Weights of a small GPT-style language model, trained from scratch on English Wikipedia: biases, a variant of Adam for these matrices.
MLP neurons of a small language model. Each row is named by its layer, matrix (up: input weights; down: output weights) and neuron, and shows model dimensions 128-255. Each number is 128 + 24 x the weight over its row's rms, rounded and kept within 0 to 255. Numbers have three digits each.
After each neuron's rows, "fires on" lists the tokens most often at its 100 highest values on Wikipedia text that the model never trained on.

L6.up604:126117096136140137096109150167086127123092069104131114110125174095149143139133113123123099110075128099137096128182134123122130145128150120173134137098114140090152126090118146153142113104158146135102107182107135092129161094112128130141111105156141148086094158165075126070123162079124166141099135135164108068160135107137096145140075093146119170119097142161151135104149184137142148124118
L6.down604:137093124109139153096105132131097088110101109071086106135140140081130113138126093116070096128157156167123116111161135129159129129144150111097175159133161104136145126102153172115150120144141125114119133120098113161122127110137129101142114147143088132157140076140136148152086132127195125140134135108119112113086121124165103167101077130132156127071148112147171148124133128143057108158117
fires on: "c", "d", "a", "C", "er", "-"

L4.up425:112151135123133107090110086137129132109155115113143126143079163126115111086139124122157131105103148112136117156122148101105137131077129113116160100127213124083151140157108105163128133137151117130137131160119172103144097141129142083112129197122137153169150117164134125113101114090113095130110113123143158082161161118135132124118111104118115124100128109150137129163093137121121097179117
L4.down425:161140152154128130108127101083144164123146133133172146112118163121110101116113139105141155111097146141131132108127159167157141107136104138133164112108099120131131134210124156180148102110135137079112079172148124072120111106068139148144115136121182130074134098107066145156118120101110112122094130122106116143123138165127119131108111147129125147113118117113158141140100153130127106136123
fires on: "m", "t", "c", "op", "s", "om"

L4.up105:130146132125129147133115133131094177152132110131125125120103132154129127151134126153171139101089114170111117100113134140108140163130128090101092140091128171115138124122121122116103127098082143149136120156110104132165095157129139092147135110130116105134102141132091162121106115139103105093148084122126149131130149146108104133152148122133114121125120147133108152135180109099149126095147
L4.down105:088098111114120108162133176101125064120118094144110093137102116081099108144134169120157093169147149152129156108057112153124116127133140108101152113132131114153124115125170157118108151112079147133124125124171140170139110119175146173160136116108132119134138177128140123121161139114103118181166115101120133143077154125105108125182142154151145076154161146118139129110110115106133148128160
fires on: " Bl", " all", " both", " between", " bl", "l"

L5.up724:141077099100183120129101160145130118122103120113117139108130107163095153083120130152147110160146150148125121104129116125135121122127136172127143073099156127112142126148127076122105136145092136092113097131076156091095122115097109103124106112146114111169108140179074139113139152129173116142123133141124129072148116118124137138136104112094151139159125149155123119147153122110140102081110
L5.down724:143125120116154153132110155118153151119134128132132155110118141122135142116086126147124171161140119160151154113115125108125125065104151129098143082135125131100104159136151141152108154170094107131168109123111123159118066117125105110114090129158126109168133146102109151110138088171148139174121112105098131106147215126185126108079144175108126116099116127129156103150157121108145073118102
fires on: " have", " has", "ain", "uring", " had"

L7.up680:143131104086129163134148118133152139123153094095107114127153125141125133077119159132191104110163138092125131203106148098130179191175139110136128155131133123143111119141048162134166100160143138095142143092095133104110138113139123122165117128146151114157110155156135128145146130125170122112119099087164152103109099139151122086128133104128127108109089101105142124135139156110167123159112
L7.down680:136189134101151148123070106120164117122155150110107139145160115152165113096159158100150129131125131160134098130115145159113103114126125136158132170114093128117110060139120133146092149154131113082121086146132102144098180155120113119153134147153107129135126154139150146116108104126148130106120115157187150120139133070120128110135127080135130126115150148104123105139164143094139095105111
fires on: "h", " who", " which", "he", " This", "ime"

L10.up107:125109135111124104126129155131148106165119155117161127139123098145175125153104125145108100096146130177145102131110160085097161102124104112098111119081112125099144128125098133087094142096133158128138142137119115177095107160105144101150184138138190100146109109086096134119137126124104127123142143101146148126130138146137109097120141094128129102159127097151096118138098134118092144116118
L10.down107:106080091128111142140112112144121143150156106072080131114116076139122127139141150096140144132101156147118080086145095133137142171134104149121103146113137145129134131123150124125138115160126116160118204118154146141112116161158143118116096110116124142134131145110146150167090149102149112136130105087110148103145134123160134089147107159155107096134126154162184135142138098112155137088108
fires on: " ass", "le", "em", " Ass", "st", "ubl"

L7.up476:102142151085139141107090082135129141151107064115123156145142148110147137098079168141159128129114180080104114120132181111141125136143118163128159094114127137126132145088142115148146113111173131159135107118085124113123164142104125134103114124162152137124126122149092147099122108112126113100095121170154163084146127075109160186159153149143107113137120166169121109120142148118155133157074
L7.down476:108145118134115124125122143116139076166133121102085156134155142144110152157092133146136130161119179100095137121077075139112103115162096117115102126163160153079135137102139125096104115135131161201137155111133138079118120112155124134124177093148129133127116150101109118098099142139070121115121148092141088136121128120129101162114126176149123107134129137122136108127161126136086158134134
fires on: "c", " reg", "op", " form", " Reg", "u"

L8.up16:143099106110170136136126144139104148073135116119160129133134115157120129090078107141117103151154126113113128168136145075095135145115108110136140132133157150127124098126108141131125099176147145120133118143128113061105101159127161092166158140170131130116112111110111157097151151150112136112125149064139145133123124093112093125118108142140116142127093176128154129146115097094185128133094
L8.down16:121127145141142117075132167133124135118154045153120106143148132142124136177129156137128110154140150119138119134101180126119114139139120097121128134057157136139097094114148126161094112149080127117097139152152119093101147122132130138112126113155119164124133136155096145095110141140102132098084075133112126114130155117109098124153131117169116115115160136111122117107141116137150125118103
fires on: "h", "g", "y", " there", "re", "he"

L6.up653:158091141120100176102155124120083164158143094121136121127148149129162101123072145101140123115117145164107122115108188137106150166126159110162167105135134148112136126140113049116117101108116146058165110121126094144091121133126137121121112165131136100112128130149084138149146151155102107121119077124092125104106138151093113134109101084124102151112120173151131127145151084122125104139158
L6.down653:153094145124135148151131123161100155173168091130102096102132105116125106118130122132151099105105122107142124154107146159089168146176129093126159158112118076115091111189084146127136123080141102100101127140181122154114100136132143126155142121110116135078140131084135120129147162142091117145134100111131144151121142100116141125155137141095140115145204148177141145142173113152144137136138
fires on: " between", " Bl", " both", "l", "ul", "fl"

L9.up252:090124171115143112150088097113106153123091141144118127096154164106121158083083120119150130140123157133119150100123103100151143141080124106127124095156098158085079143144108129094126156151129134124106109123150138104110147130119156102092111128158195100154088164154117144111155149162123155150144112123145135157129095096112093117126103118151127161113135100165092106119166110112150170128099
L9.down252:125157133136096109126138112122098136152181079127053060108127147112126089109164130122109233115159155131130146140130132114181116138141145099138133116124153174144119120130147158133126167162123138133104152127114122173121133107163141134143096126106121133150168121105142121118177134131128091142120087149120095097154112132109149128134105157127122156121133124152107104102163125117113148162122
fires on: " of", " and", " to", " as"

L6.up155:105099138122122124087152101086150156078081130105187138127154108170122101132115110129099099127144167121149132135145144127134128127141129117136121114118164114113159172129145173183122132152120133138172131125126096120121117152084125162132137115123129125103133094131092141126082147136154148138091106097137144123135145186125123130163169100128118103148121168131108133143078150092089105158135
L6.down155:088121118127143189085150140085105114122154119124168104096155162104139133165133131096108091107168123132129170132127133161142118143153161114144147062118119118132137156102156131108113145163125094150172139142151090139142132093134138158102110141105129146088172131093106126143118125142156114139111112124110100129101079138103126145120112131098166128141161173158152124120139148142094129177130
fires on: " t", "im", "m", "al", " was", "t"

L6.up314:123116130121148126103135108162114137133150120112156137143147144101128096097108130123113099181122122133133093139103126108129165132119124116104142111156166129122132129162096113118146169137100157133113100154158139118110100130101166136117151132138169119084132160100114109127164173114130067100131111100115155129128158118127157149143113144128124123110081110086175101160162102096117119202060
L6.down314:102119158160132148095140140112127154106129127137152097100137118137153154161118142134132110095157144122133119163114122141150149132113148136145130095117115109144120158166152129125099131154126116161124139158131109099128120109160141154108127143102132112115157164138152100102144115120119097136125110148146108135158104140118129148161133140129103147124113098088141117095135087162120115139127
fires on: "m", "ag", "k", "our", "am", "om"

L12.up776:106146115096087098126116127121097139139113098098133120130127120107205084113141136124165137138118154115121155114145130067112151120121118103159146092122143136119101107136136150132161093078102139134109150141125107129164115145141170133124138098146136120108138106092165130106125171154127156174160117165166141073146100109080084167137096121089092119170103120174143097114138125120138103143079
L12.down776:171142163180143192135120141110140119123130099112139200142172094144142101178118156138146154108106078108123096154163141100155154121109124149153097142126133133136146114138117096162078099105115101128095103153096142120153142118138075130105126084145136111111104093139109120121123137129096158141089134133126113106154152116103148128112124138140123119108135150159115123107093138139149153144118
fires on: ",", " |", " th", " (", " ar", "r"

L7.up687:129150140126193104128132106143128156147077141125122133119135160105164175125105165115131105126108146113143118136174129119154132104103144134136094140164123136099090131103144101106103116181163123126160130132131109116144142065086116136145121161153136140119110150121124092108119156153094120122149114108161127101107157064132097175158111104122108150109135159127170107132110139094174195099120
L7.down687:142098173143121171168110113148108089147121103147083069114127162121121108141170072090116126110098141080147111113181103103147178132142093155114156093114135178109166081131120142124133141109109118098162132083084076134173147107130133153138125170165103153156162080134147163196135115152169126157120136096088164147120126123134124124133155092146136100136126132177105100105122133098127156149146
fires on: "c", "C", "im", "he", "at", "g"

L13.up611:118105077113108161109092145136129138149122103164160127160138088126153123084106146125132118158151131090103129112215150120060150124130112127158141113141149171087154136130149109121119098138075148125116169146124149143124108125129121145109138088164152108137124126126100152172120131168109119174119115073145122161100094129127152169178104104094097166166120152128127120166094115106132118157109
L13.down611:124143161174151102143088128117111098128160131102124097120132136124131062113145098155120056131066047117139104153097150104128178108120123121167163124140145158153141111148120121107132121114117143127115094116132111089112136095137095120126132114140115115127097115134109144119132135173163129119150148170135135090139135155174157119137100130129091136101121177109134107163163131139128156137128
fires on: " th", "|---|---", "|---|---|---|---", "f", "ro", " |"

L4.up385:141157120094141140137149132134093187125197112124128146092153122118159169116049140128142091132106144101125120165135126126079104097150129135183100158116126159084144104114069120114131129141124141110150135131141096113107157113108126105117137128142129177133121092161123145110113102103149147122108126152118143106123114147118108154126107101113163128129130133162146105122103170150115110140154
L4.down385:166149142191122139123130170123145123126192131152100126139154146143140152092142139153097130106116157132116153118115105186118106135141112130108110099156117170131164123182161112141132149133176134133172144123126194096100085112136111074149118133158133141131184135112154103119115111108101101102105129144152096093111134159109107145130101149135139175095144122126117122117138107156145145070170
fires on: "v", "al", "ah", "ad", "ing"

L5.up364:104158146099128116131104130133104153150161122118158140134147094101107165103115128150098092096117127063124085159148156111110122125145115140120163137165118130133089142161149153128145074137162143118123125129160121104143101160123106115128146160147092134076105070126137128167093144157116144152099129124162177141104101161093112187126108063099149121121132126129119119140148109116122136132122
L5.down364:098157118192133113115121110141134123141167172143104147103141167097142101122126130124159084134104109146134138151096125133134134162103112152113153142124113119155134109140171156119095139109112122110150171132115109146129121124133102144145099135155166133172096130133126155112160115103106126115123119127153135137158119091128155138156108159125106156175145126127042109098187110140133125108084
fires on: "t", "it", "v", "h", "or", "a"

L4.up192:109124151092135110146145114151090110151124118080096115141136149119174136088103158089142135124099158120130148125093111124150103139109128122152157113129120157120142154123114104131106079140111123136151094135117128092121185139091107127143122152114155107120106126089081120065155119119167116114092092139157134131141114102050106110125136110141131152156097129146150117133119111124172106125093
L4.down192:118095125150168079133120139097141104133105085095099135116153140126149162118124155146138172129069114123137116109115137147137100136143113119088150078129153124086111142092111169091151132152142132121136143171134127093156135154147104116158102164142115106127119167142129072140137118145114092125118143123148115139145140085122189130131153153181131100132130139118160113113135145131146082163123
fires on: " res", "c", " feat", " by", " form", " stat"

L13.up448:081119162089161127133136096108120140093071095190153117119138159112143132091095110097159137165130138127125116128118149085136138115138114110152142147085136142102093161121152117137133120059117151129121111125111162143125161152097154121129117129164135090134156106104128120142139158141093130074133097135119166112164133122145134179154128156135122091138119122158170130121136129138076153133118
L13.down448:129115132141136135173136178101170069150138135107118151122167118155155101106140152145073136135125088090164120128124127109144131124171114124163102148134131142153119143138145130116135130130127122136092121123131127162184167088120084122163103109096135117095112143104131102139149168136059124124121136179146127111098175143081138106121120121141151160138126129150123206139110137134147164133134
fires on: " a", " A", " St", " |"

L5.up508:105115117149132134122141088117147159099141126126123123163120138163142132142120157172137119143164163152128077151127164126095127124113111114174155128150155103132142143167140127108137105124123127131126121165133164081147110118109132140150151149138135153157079149084117106121089103127164123127156126121110118099101149102170099153120125098147146172102123129120149147163142106106110135113153
L5.down508:156151159121142154116172112128136153122106135109133134128106132133124151157093110096136118118121150102157148139131120124109116148079142114087168131072073144089075122160130112169176132126105121093118128086143123161166136110153112134152152103141117158097150086154077154171154146137102088160139128130129124098113062127110134125088158078095119137138132132145163107148127127122119111178100
fires on: "s", "act", "t", "at", " so", "en"

L5.up100:102134145122156086137091128137099141131085121104136132129162126164163144124102091172141095143093134159093125119122138120112137153148127111123145181126167159136140125174150117168132144149099116113107097113140132101081103109159151156143117146143115109126154086154114107124120119117161131152094123115135134125148114144156122122122119129113107134158103143164160108155139162095156122137136
L5.down100:085144160124174132122114164145147133149133132123136134068124140153148108122115125153137148106122139189131196103143176122126124105105088108099131138094131118123143090153156111106129138145106134153114143124132114153128100162130114131109095100095164116120102128101104153118096118148149118150101105139111114078144133106128183126094124152146119076142106152126120086128155107176102120154131
fires on: "ith", "im", " has", " of", " had", "ed"

L9.up695:140107154110120104172113141172071184139135124090130139102168117102161097133164126141104122105133102157145141153173122121141098161123113140160131100113144159155156113161128101083147154145126125077125120116135122143103103093107183109115129075146167119148105127110124124079121136120118139092148106164121156094153108128124140093120134157118128154116125115114097141131107138107144137121124
L9.down695:126129129120100084158119146156093131112137101109110075057182125127124112136150097112098150150152163206157145130159116103136111150124126147116125129114103171162123112143139101097126191166122099137116131153159161180138115068136155127124136102126156143154126120088121108131121144159112139097141124175128091103182098165111157126116122162132123135127141111118113089127136164122106111154160
fires on: " to", " at", " by", " of", " on"

L6.up847:128074127102158180119126141141143089163151096097147099124102148136152085130123151147124117125126174138164088149117152123121109108087099145100165141088145132098192123072123124190168135075142104145137129151119135123147154136110131130132109136148136107131109140147101112130116181116155122133109100069175164137144098117153145124142102112157144123178100123141104129136100104107151122113138
L6.down847:136110121118178131136111110116078125132098124105129159081102138156094079104127116138124108118144117172108104085135094075116132131139116133088119119144135127107123145135134121114101145094092104166073183122107143103094086130135103114133144118098126126157117165096132117159096134175172089139151147107134135104147166139162143149098138120176083143183095105142140127155164078127163159116156
fires on: "m", " m", " sp", "em", " rem", "st"

L5.up68:089113175156171140091091136153115137148116101100173123073145177171159122159152111121115125142122130138143136148111136116100132146097127104112131101124155147152108138146174147131134111147149120128126120143103135101141148121120131143076142164117156155087124156115101123116136106092145147105079086082103139110126155154148138152120103125121134141119113126116096136154118159132107150161120
L5.down68:178139115173100123125097143126097130118106134102159130138106126134080172159107122100104131116124130087134165098123105151129113116150210149129137131111135127112146136144172128133124118116145160156139157134122136145132133148164159134157103160101126141123195107092107135118179138095126133117127106108129093133137115159115098101130093116094081142120146163114134125134126142128069124106145
fires on: "-", "t", " t", "ic", "S"

L5.up18:135116152122118111141115123095118161126096140121145127102135121098158129115118130124086114143059107131142143128120135100118125101125067142196141089134134184093089164123103117127101142103155117094121108082133114130106142087103132100114134131163187107158075082143156120125109147159114146099105138130132124121101143101123142115154133125105150140133135123162148153169136148117100145130104
L5.down18:155147116138116119141112160107142129056121122138133131114148108115153135143101149160103139148079122118160134149150136132118122081109109142142149150147083115106110150136099127127134115157142113098122133109182151162132138090107120129180144122151137078119104168132178110169132158146110109074150123171131109145121154130118138095138102133122124101129085120140168150132144104137118144151141
fires on: "u", " A", "ic", " a"

L6.up268:116142098090174144128114078131124187125163111145143178129159128142109109159125124105139134121128103139101078174134112133102135146113117168168136130128131106118097165108106088132113121076118158158121087106118108180155097157127158146154122142100122114154124146131135146132107122094158125092115058129157111164123145125126128145122104114122143117094145122138196157155126169098126122151152
L6.down268:110118124123091115109172094104161086116134137117112183105120145116114128136110133101132147118158115134173147138153113146091079099118156100094142113121136112093127096116110117150138145163123128088114110147129103183108129137110159122139146113116126133110126103150136106148112117138127104134138130126070115115091157150164133173102107131134140138122109119105117136173103159146132111128145
fires on: " |", "|", "ul", "ampionship", "inal", "im"

L4.up373:166095151135144080134105115127127137128155141101151142061162124133110133095134105135123127159152123119183110123131124108111114131119117136146142115100106210123169096126116122099165127138119118108123099100133139082125115124109183139158145114133133144152111139142081156100139155200111106155110112131139125124120107132121134109121154096100120160169078176148117102154112157133128113112081
L4.down373:156151135105164104104107138126110147121122131147099146063121142152126108115151136163098139124119086136153135147156113146099128079144114131138133132074143135116183140115156127110111151112083137123151129093137170154142134083133139144098154133132119130105131179140136127110120134176125143130109149150107122105148163151100128114073109131115139160144111113162149144111144113125123091096150
fires on: " to", "t", "ith", "ed", " by"

L7.up628:105122140120090111151107094116150147119147115120156141122125082137111093120175123115128111150127075136157132180081153113121134145147102101159096061110109137160127140089125140183133130094127122141172081108113140141101142115131116138120135132138151102090133087155139092132131112136123167103105133140159095138151098149128154138090124109143141136117140134110135122159176130132128125118199
L7.down628:131103108161124086119137087147140112110075080100139148142130123175079132094135142132122071131139129119108149093109156147099164176088138146131154120147141123129093154153145127130117107129136142113106142135121093137142131101103082086147122102142132140085136089161123169147149132126111121153102127149115123107141112157096146130076130128120098122100099108115142136115150145107153168097147
fires on: "y", "er", "le", "ly", "is"

L6.up87:126122124111132118133106094106104137138182116126115108132080105130124106134126124114118119143113130087071083160102157114108114111146092146173131114129162155130128169133105093159151100139107129126150131110122119093102111081124179106140173167150142131103095135123143141162113135138164133147135136113159146125144134140127135136124133115113130139105119146119166110138134117110137119122116
L6.down87:091105130135153107132155099090132132091152176179129141118136121095109113149111100117116107135107111116142107104177069171138084123125149119128097152100115115133123108163117090118094158153104145136140120132115139103155102123122122109127206135117131131138152167141105142123119137129096119171161137116080103135102123168104145089044133076141120129137156156078113108191163097125105138106109
fires on: "t", "on", "in", "at", "o"

L5.up546:113092104152124124133119135126128138143114079070125093121170139083140178119129109124138080117118125152156086148127119110142114146123112161138120147146145149128096142098131139178149145148150115142137131122105131085098141093153151105125136107108121099075129101137092138130111111106125143113144138114149147118128161085121109132152130090144101149131132147093121096081121142135145158136145
L5.down546:101095120150119138115122101110183059167131124193117081168113147103116174140133138106158131074104111101152089117120121116124141125137140128137151150152153145112131135137165173120145173121165144115110087085117086116135154136112131156192097121136105131123137128096146149125129141113127118102136102133150165150140116111132126145157162147145107136121110139138071145133107122116135160122138
fires on: "c", "ac", "A", "g", "if"

L4.up152:152138151168082098122111088133109113103188128149127117120113155151150105125153123139109121096094144102111123129174112086108145112119115133124136157120147138149139127162114128129108122132129161145130117163118101109122105143125154117149140127113140131113117103141133133112151152143084160111095066124073173143145144133149128147122096134127151144092096127100130098181170112086105127125057
L4.down152:105123117111156148136133147105102147154147139101120124141140117105125155080133077118134116148174134106154135159130086129119129173116106143141145121105124093137110133115142098136113114126141113128151124150104123166111170105109130144111161128106142133095116165109140158125130158119144119114157115106129155122141111106148130102106090110113108121130130139138111105127159124168169141119178
fires on: "te", " to", "e", "a", "on"

L5.up818:155146133108118164101105153156082170114200078110111130112132111100161154127087129135117135107152167173147077133096127138123183170107128106159140137131125127138103128117152125098141094131111136118159123157130123105143147115115132138140136106125130149157114157097117074098121139117104125150142075114140118100114142127116149140123103111152121128125099147094138126127120084143101126123186
L5.down818:134135128123130135108153166167094123091171142143102077120134119127155128104093125120133140069137138098147139126079164139141143113155124141166107142144126122103076169192085139070167116101127132155142152131154100124133111113101078138136124108111132107095118112127135133146160143125129114156166093122127166113072136172096155135109130131143100144125167152097137164145124099134118131156125
fires on: "l", "b", "en", "ag", "ent", "fl"

L9.up491:101125121118135149124186143165135132130142093105129121113191109117130138128061102117164111125158150155118138167140161118132116107147135137171116127143125108114120147133136140101109145152154121085104142147102072125124114150057173123110137114105112132128160171128074160117132157109122146116142100116142117098111138127102138139136138165124092117173113105148147135106128121126154109110167
L9.down491:121095154174125116107127145120103128131118159132123162151101172111071127099113120121116095088151155136118097117123117129117112127088120147117137089149157124155117104131168157168120105115138114112146127104178157157109130099177141110116045137162136114096132171127168170110117098121151107143136098118136132126095125117123151155128102168150165108097124118112134139122136140142100133130098
fires on: "am", "d", "l", "ah", "al", " sm"

L4.up11:109107144099166142092135114117121154118103125148183130133132128135167118097093132148114101166063143102186109144110117092124138113094107135078141109137156139107143132118106129153132148175138098183141133179146130109137130151119136124118131117141177149141124149149118106133138163096170107125115116125167121086130092086121157116187102123154089146109121143126093121166109139066155120162114
L4.down11:113134154131145134083086115091115150051117102127148097085123168092149157128107150132140115144162180097156119105114107100138118111122155151141103111161104135102156120137103134128101174160126108156104105109150128118147117160101129132114137183093113115110161140112124131168160152155146081160169138123156110142104135108136098130135138158128140147107104137109153125116143115104154178156115
fires on: "m", "om"

L4.up354:137120122139117119138150131165131143105138145127172160148116086107139104101144158110124114102151099151080130105130179108112101136135121123129150181132160123122093142126126116151139105138085121125103112070079142097151141143081114160122176109156111108120125129142047114124133122092127166117110123150127154099108101143153122180120151122130129117142137123159113139112122165131138118145131
L4.down354:130135118131113116173114154108135126156103120114164087103117125096097164085114150093151116133112124125165139127097108111121094142171145144145106163135125111116142146169156119171118116112119106167108113118106132100151165191129097115134082125134079128079150102082131114146164144152144121067104154153136111107106102187147143159131163083125171113137150094114150096135098171192146119134207
fires on: " f", "est", "f", "ong", "ib"

L8.up204:152167153154140111123135150141126164151158101104148123125155101160137152114149161124114133175144121122137106128109149122085120105143177161143110136121121095111120105145140094175063119115085150142137130133096102139140121138153124155111157096127138128104146080131142137154106114144149162085133102087154135143169133153096126178109148087087129147125107110087135120157158158146159080144163
L8.down204:138118085125143089137140065116139083129137140123129131128097139123132118152120144112151152123111193140095123165142116126122109112159100125121140120084130115124141087139142147142162148119107116111168111125101116134123152126132095100173090084107123103139145128138105107136144150141135088185103116157106124129132112111132130123104090126128145164141145098124112116142092079123129142138123
fires on: " |", "ul", " not", "andid"

L9.up320:159109137146121142118105109191129132125134130140178120122127109131164115119132128102138126122116120137160139101125172101144106156130130151142174119122191080121140112142119097099111081161118123122117137141099094126119164127079138154115148116092169115141126133125138092090148177129121141115084085102141164129079089138130105163134165116083091153122168124116130131172135142149100106143083
L9.down320:139149151177118096097092156151083097159095082174103091133125136106190123160129133161119108182104113156128118130104122120104128083130106155110128141076142112105116147148129116106077141162134096130127136142160164196134140098068124146125137120129091119119121152096150128077136145141130104096152116139100114117160113186121194170133110132155128155120121096124063112102098118141122145126153
fires on: " to", " there", "our", "ab", " on", " tr"

L6.up838:102149145091124132109144105150112115093100131135158113115119106100166138129107150073082130135148118126092109127109180109138096120098114151121129128160089135114100139108125151137123105150156129101157127125148119140182129105115151106122115113148134183161111124146111129098154132122127119142066118147185144143143139095095135192148132139084159139088148109150140130164143128107126122093122
L6.down838:081160099153169105093101147148111162149138171147113115104108137112083149142150176140123142129142113092189112108115087129110122129107125184134130116110109130163097124155083158131084124109145159165137162150137138142112099143172120119113136117148111133158093096120104107150082142087110100136133140107124129135125116080142128116100125181140115156128133167114117122143133099150121091146118
fires on: "t", "v", "I", "em", "c", " form"

L9.up449:151150099119135076129137083138144169098112118145138181102126127142138099125155168105129106168152160126136112123146138116130127114131153100096125128115161138100116171052142102110128118103101100099101095070140110106106123155130130142102113148165161124111124122132120147092134134107134135151106135093107170123129171123122139147129106150093144145133096157128113116133149165146130135127077
L9.down449:088117104170140135104147133126126128106165101114104127103097119157123164123122119150110094117126119190124128145126174092157155164175151111148126159159125131137123112134143133123120126128139115132109104138109154147118134128112107114103165115128148149101113149158123101146081163107130106120124177117114115141153127139120105151157073112182150095154122131166129136086147097107109132111146
fires on: "-", "very", ",", "ly", " and"

L4.up676:138130184118109158154090115133123159108118124089134137100137148073171123137113117130128131118091154157094114121178124128148151161133138105194114113133144157159133090134125103130151152121143111088131059109123157119120144101099182069113139128140160136170080126159099125123140140128117169143100143147113127112143093131154126095125131116101143131145132154130119153149126138106124106152156
L4.down676:121147115098096095144109121150140115153150141122099097072172118082118123142151103116092190134174157198137117126127119136129171152134127145100111079115123125116115122150172153109136165167108100124142142136154142171138099101157135127135110128157132093192111082094133111151136132131128129114156143128116100147144124129165169108156123167094144131167135126129109108061124114139128123136134
fires on: " by", " of", "y", "On", "ince"

L5.up182:164105112101138144172112093119131125137145106133150118134165108109127126150143106149159111128091134113145135174098150108123152166130108130139145096110153182105085152138123118191158139128095127151152116144110095105141174142131130115150129127176142096109085141149111124072128070088129179116118119106161131128183141124118123118131146119127119107083096160110108142148146124147131141065154
L5.down182:135111128140197150161164172151131173089123131144132162111165129106094110164143124106133085151154089090174100129116137140128107108139113096122153112084131104133134137123172122151142112124125126127136123150147147104095144137125116067129147148137154129115140112134178104134078141117147090171083127120134110170163137127121098127114122155144127132121113101126094126108200150174152120097125
fires on: "ce", "y", "ate", "le", "otes", "ore"

L12.up618:111146140129139105101144124133110171149127163130115154133115179104104096142133158097107127116139101128119148108143152106165097144078139122113164156146137158155136133117157117145173076110149083167086084115105160119106170151120171176100139143114142161115121118107112128132129109139131115145138142123155156101143057118142109108124109159102147144115128166150129067126176162107130085163113
L12.down618:124155099138145138126112175128147119111102107102145148125123110140161099112102151109136112145132130181104110074112142147145142128149146109137105150099097122149095107106134144155112146134179108120116114125153154127163112132115117114144166118150144120157111121169126124152110143137118087122108110182120116088164139158148187119125124067163117116150147121114155150138093115125138122094149
fires on: "-", " re", "ly", " th", " inter"

L5.up600:145119110142153127124124095121128124150166113086151097118123153126123127126114116092139119106113152162134146151113144127136119162094108095082116148106180104103182132090079126127127140120119127122126115166112114103111126160100168134102148120138155157138160123187077118112130128140121106126146129094145169137128075094167132091159142113168092168124128138136132087149115116093180090117129
L5.down600:122124172150167142152121139106143145106116158102149125110082132129141099122115115131102108101125150196137109130138106137141124103075108102139119118144126127135147117153136134096108163171086142141113089121155118184148114120131111095118121136081117087096141137093115180140126092160191123134138104142134120152097140124117121127098140192192102126176070134132150116120140096125144142115109
fires on: "M", " m", "m", "b", "em", "ers"

L6.up527:108149142103161098143138130137120133116123145086181163138159136102168108148138183130128122140110198098146132114139150147150143112110115150159154109150123094087105136101078083119107124113142129158155141115097127114146116100104123166166132116111166139072133133096098106082130137138117107099105110088139155119128134108105148155183148117132137147088125144141154117140165142101152148165113
L6.down527:092132132097127152135144120078104182132127135100148153106148139145141095141090144095171167098137163114148103080107099071112105127127138111134146116147113122140133138143122132130127116105140132159122131109120153081146140143135131116101129167159123090153115123080140106138128142155115069143118150111166114123106092073108107086122119166179155131117154137113155087118096124117100140144139
fires on: "om", "em", "um", "ir"

L13.up430:121104143121169151137127112137135135129110120113125098109110134116121118138131193146051101162109111123141082139109141099109113161111110120110139109113148141140106126159094168144121113154077109109065123102097158111140162111103116134103159082167147082125122103177073100133125067112131112143098118118157146109153113123120143144113129141121141135106134191121145153189115106132154143125153
L13.down430:140090100140137110131103126113093091147091126136127116094105120123135126107149102091127142159144174142127094101133128121134127132153155152121132134141102081155148095194113121116152115102152106156159098121113114129149134142099111156078119095131159145106156148109114123138143149173146141126107102137098148157150170134168113133102136075124128188142104130156113126132171111127134126106145
fires on: " f", "f", " sh", " F", " p"